Weights of a small transformer language model: vocabulary 2048, no biases in attention or MLP.
MLP neurons of a small language model. Each row is named by its layer, matrix (down: output weights) and neuron, and shows model dimensions 128-255. Each number is 500 + 40 x the weight over its row's rms, rounded and kept within 0 to 999. Numbers have three digits each. A neuron's up and down rows have the sign that makes its largest values positive.
A block is one neuron, or neurons of one layer that tend to fire together. After each block is what it responds to, as a language model described it from the Wikipedia text at the highest values.

L2.down7:519508504497506477411505491558395601529500470536538474544416519563588568470500515489464463422483457513525553481485514496473465478509516480455494448499452560501450565501505533479447569505437521496471527510489459484406534521446450526524440443572534466509578516477391571499486452518526488532518466469540531426575500556486475548531491497459411512545506500510486494465407460498487484505544
Responds to: The word right in legal or civil-rights senses (civil rights, the right to manage), plus short mid-word pieces like mi-les, tack-les, Archduc-he-ss.

L5.down81:454557444552518532501483462510535539499520458535509566534516538441515423470501532523523570481538512534488526497483533469500478469481503464524509489424479507414451463425504471523437549547540535578504500471477563509468479500482487512566504558499550602466469498519487524568498488492575423500513499548529500508459396472417486521488496600453580474449484467473583542471518465558562549531543
L5.down127:545520498490486502571490531459513574535496554499559535535489484558467437465477640539523537512523491435524446457465525474537516431459460505498490483507479468452460464561460464474483557457536504522446513525491524477497415509522515546502500444460497504496435481460535508459468471513600492520431495548503502499466471454518504467532454500565450504495558493412529450523499425485504558582493
L5.down135:492564498520509507499541405479497556508473511550511485530472559532532585501520541553501499489521539492469514527541518551571507495516522478503483537485469518590477485467496504482530478546455524543486450500454570557476478533432455457562458436521526598509470536554443546501464555523420485447508516445459459482551500465470464481457485537527534478558500494464447416460495524539493560433500
L5.down323:422472481518492482515510537564481589443519414488541566475419479469559513522527537538514542486455451529534474591524530473483463483493514563537522509513473505442524553508543505501506472477461542515543512481459484468493527472479438522529519501508487564458590520500531469496487474518503438574527453481493479565490508451442507491471480484501470524517566475507524535474511482535530466553535
L5.down380:517501424490500550562497511458507506438444538543512571485499587568518519454509468492469487501434488493521420528500494406493487498444502561467520507472493490534543494454442449526498544460529469526498540456511452440462458509531523484574463504540565525517525512518433509488480387457536437496539450572486484485467388459447573454503474518521566497458519461429522484458539510519519431513527
L5.down501:564549469495509438537484461494486599501498513536548551532462568569488476482486494474510488517463549497504545456476451485517509466474527466485559457450425515501459435494487540508514482484462555571457493436511543473478482522488493498434476485577502428524520515514548531474446497486534561514488457492443497505465455479449423507510471501487544515531492509506513564460512381567560512435482
L5.down542:514418474494553424452460478516523496543530492526424551505500551458546469510519574445488460513491507552540533593559516464582428510520494501443458443425423545459544528483563540519521572531583471561410445491465512501468526551509478538533517488554451531492552513512460474528485473493448511485507442538504498482500523449480506450461477544504511432475498520448555528504492411519514575448469
L5.down598:536545423485481487542532509418539478468455498479489547490541526490535517463536509488517497511497536459518438609545495465481441507435489477531493524470519524502500442535420514481502634493550396544435515448500457490458510471548500491499549497558543529510509575506454469536447420414504463480502503568524474530466377503430485519533461523500556497522506457487493538533558465509587468500484
Responds to: Short consonant fragments that complete a split common word, mostly "th" in health, length, Furthermore, North, Seventh, plus "if", "mp", "nd".

L5.down76:523502470514520590469535446461475579494536549470466524460529541392470529513462452572579539553488537422511503507543496485433533533529532510489488536449487489493489513487549506524503552493521454488529492495485570509440543527503543477496504485500533469502503504397510531493478435505485486482510483525419494531541371431430499516460569522537511520519546492465462466531460441458545512552481
L5.down77:431539472553534549481432519511485538493490532502580494505470558614510478489503523495482474559543497455531482484577486551461519435441517439450496465522467508464455506504479493506492459496510435477446514509462447462477580500477520567473477523525489516438434496500529556498541418521534432492512553486557502477488426512392508598500430460466627510541492451557443513499534417469506485490495
L5.down284:490477492545521520409492468491511519556539530572550557533510459529490434459548473541512504438472507459481492465464498466509562464480558436515500503566548545474523580490495491440530488464449452549466556505529422506487531490542512481493502501514475509483444450473477505438444478555469445524513531504570533443564362519383538502480488498500493492516475513491491536506569500472559493616557
L5.down315:478492532547479529474425523495506520551457420471452535445440464455462565468540522533466489512460510420567473451527540509523453514447478499524524493465540480534437513553499463533484505574469465512471452453472474493494459546532500480495514576352478426542520502471485474484502513513524466506494521582437486503500435508471490495514478457563530504538517585486458476494430493520542400478552
L5.down474:482515514529471474492394496571499528468489521498594519516551461492541562445479528522512439458478466499511492496472489514484539520533517523487478524534518444441517515436498488509484512436430508491494492480526505489536472469546439532515404511451513458550458475544507443452407494494544531520521445470439520453545414540390438485506517484529504510496496546526490469547509483529505474521483
L5.down499:495559499460499511533460539460555539479454512505466521520423437503479502435521551480457487533465522485533475534460539521471487514517449510527515545468544490424465477482514548500520506519496446582472522421500506597448495512477434415528531500554537480414442524450464487490477478489523523467535487433554533512495526535549521539567505444457516472509469573548517537487473482484481594466481
L5.down577:482485524516531434514469607494524474522496459453508471488490450519467528442532511509485527559481485417448512491509485516507510541475454544540469507483527561428517487489532531450469427458436516489461503484508400491481529525546543501489478452502463491513490446458507475512557493583500535567501491489478531458549297513325494518554492489514545462474487517446534505514472435454471536522511
L5.down698:485514544503516468521537494470534586496529474491602434465483522499514487492536513455554607433485482469430543437460476570445480484456533488541515472564450566434439459443497509488563482495451515492528515544481531420482515487453577516492505479428479515545550490463493516568534448509458409478477520508516459487568379497376541545476506443537520522511475496486432449467500459475525436586509
Responds to: The adjective new/New before a noun or compound (new stadium, newspaper, New Year), plus other modifiers like local, full, professional; also mid-word fragments (mo-unt-ain, Da-ve).

L3.down61:437491493512554538535507568464484466528460443481456491466463504558521524516460507503509474525533518469401492491496457462452430491512465450524419461539459560556492449532481495509421462448472486521582477505511475440529504531553440538496461499482444506486467556412569541504540513402479453558495432501439506483532406490417479483513471501551416529552501477494469514527530426498481471485459
L3.down120:511427437446521437571510567528502556511555498503535466557517496507514481469445494498446442543468476457519474498499473581517503499500432466506492462487521493571496478568512563495559473598547553471477531542490514449486511550480502477394494475518510534525538476500514547502567489531541439469457477472497473511434434415422446544464471450438479549464548477497450553551538470506531459490580
L3.down147:451528539429444484509546534480503482484475523580464560441471479528511508532468532417486482447486520455472527554525531467471414432501481495462526551524419510437431489571497512491464542565516526553505461461513524522482477489505487531478510462490487519448542460444486544473535536520594539496498511446553504450525536480479470514541496527491445511450541511414562482466529445487580503463513
L3.down287:547535493571496530506451567452499440535555476515558521500483419523525506525539575555440530555522508511463465530438500475509517479499468467497493479445444500495429444570535482543497448621474508526517496509468517485539488499507578578496440509519447475459473503499486505488553517507467485539509493549537506546496373541392428482565504507477428486508495456529498457472556480501521443448476
L3.down291:540509503499444578485442552481525448427493492518500566550504449477432495537559433491552461462461533492479415499460509518441535522535471526538524464455464547585524452533443521502469448493467534504521471546503505466613492509469468464449549523517576448570483476522533497493504495463502472484562463469551525482536429523468485425468456510487445527463522489507515532469477468563431523526562
L3.down332:555449482510463605462524499367411497474551485478513561524556537468510545483499508480526530548500475491474487552451449447520488477476522479461548513531524489528552558541473499475507512506580549480541478574431395483519407493458451496464454552571503525495478517468498528524468463495470458482460454536450540540472426494432533509500458470492440518503580450563482482475512467432530447512516
L3.down389:447450540506496422531532469440571532541516495529465443513482489555474460544493536537458498483539496530547519567440533571428488509462460494459509517440465567539538531529493509527522502582502470515507552491400483446467562555606467471489481473563495440459455551519513569540478565429547468478499498556530540473635474523481597584490505465488540499521430543404573540453567488489603430565526
L3.down566:524506512494572453461477461462527562518574552531577552485533428528505497477424494541486478545506488439527482408530500432518467477466491481497518485456450516514514478482554501492496532516483479456441493485456478500469530517447513522443499401546523503518495538483505548506524496425549419473559543515548407520452467548437467557433462441467531434540502518510504412489582471505550525588461
Responds to: Mostly the token new after a or the, also inside newly and newspapers; weaker on adjective modifiers (political, professional, gold) and endings like -ive, -ative.

L3.down75:471466485481496608539485554465471449457418528576553566490445496548531494526542558465515470474435458574478449489576551496467545531518463472535466483473494478501540560530578484472498495481525466427509501464508516442536528446543469538441474471536470483477485499412508506489471531477499522484419461460538401454522408542438496509536470513447467543487508499535470577480589444482442381515465
L3.down150:556594484505533456493527487546442558458452438469519480462542467506510494446511491541453461478559552511486486488515494519447505543471502566578465495453473570458498496540509484508494489478485467471544526456490496444482541518471477503538484507523453519461510466440516422533548479433499521471496501514511528508421517480451440514517467513513459459557455516363509503469483450503530576501449
L3.down269:491469377499518564506487557484482506424502528476488523409499460559544509458482463510491478568503460449465493551495532447491491434507549517475521540500506461452509526466480487497450499480517536495498472501521546502489478528557589527512457479481538493425457520425461554496463484496522477564452507483540514455501468487465565515523502532467456428511461542446558530517512423409454474556524
L3.down326:489501427508495473496467574427453596480528523488531500453426488525543561486476584567563539503428462469525495534445489495463456462493542476496521530515538505447541538494504528509487532468511497485505465501514490447432558475524474502535456494505500536406513532478480487495384499448483467570444470514472518553456391505454504518474473558485558471449521490463480466440486486540491480531539
L3.down345:522537548489530440468512465458444572442426525557535561476456522510537536399438588563507505546414529437505412433507573422476517525496583505494526480447501513494530502473500509529467517544545521560519492484453452554528591471438521557524496419499440513511473540445427543528491511493539466578520488453571480503492491516508484537497494443478471483489561466409520521443568498480516502552519
L3.down412:512525431564511419443480497442486525521549460451475453436554517511467551510471508534474496529529495504485506440520508478533500489499451500470512531512594483504530503560578499467477441432555530526495514488501456509525476477482440533486496532478449500476484491486390512530523520423420468473454509488546484479506330500313507526558509472499581540499519475452498505482506552454522422564491
L3.down448:414552499522466537450554508413428569487516540508524513431513461524497558528459473478458513487466523545596482540485504532580477521427506520518500435450534548546481452405487453515508518535463514432415594481451581504468479453474531529537478608529538452499456506437427453468511462480527465597527452410559493535539410494423515546508508550506567524483470493398492465468473511475542462565500
L3.down619:517535530482522529518514434458486505501468467488497467494564479497508492557516563522474572529485467503487451452487476500490515455463386488479508547530577442507517534583559529442467506565555502503471545511455518427477485457527495484474510536520478571602484467501445461493460460444466535425505446519462478518546454495495505563506531496541487506500455479434508449465500513536524556533508
Responds to: Two groups: the word right (right-handed, right-of-way, civil rights); common mid-word pieces like th, it, up, led (dimethyl, initial, hookups).

L2.down79:511533499552515515471538539438478524440485483595453554489511463534481490507480452524537499470553538540547509397510522546476547510535537465556495564537534540552534423501487482526495584573500459504494450484492445476487460561489455473488484532589487471516479503526505492485470546515523537482508516544505468546520360508345428511519451511593463508451514471547422470467535589517485541507497
Responds to: Mostly the word member in membership phrases (member states, a member of, resistance members), plus heads of proper names such as Mexico City, Liberal Party, Corrie Scott.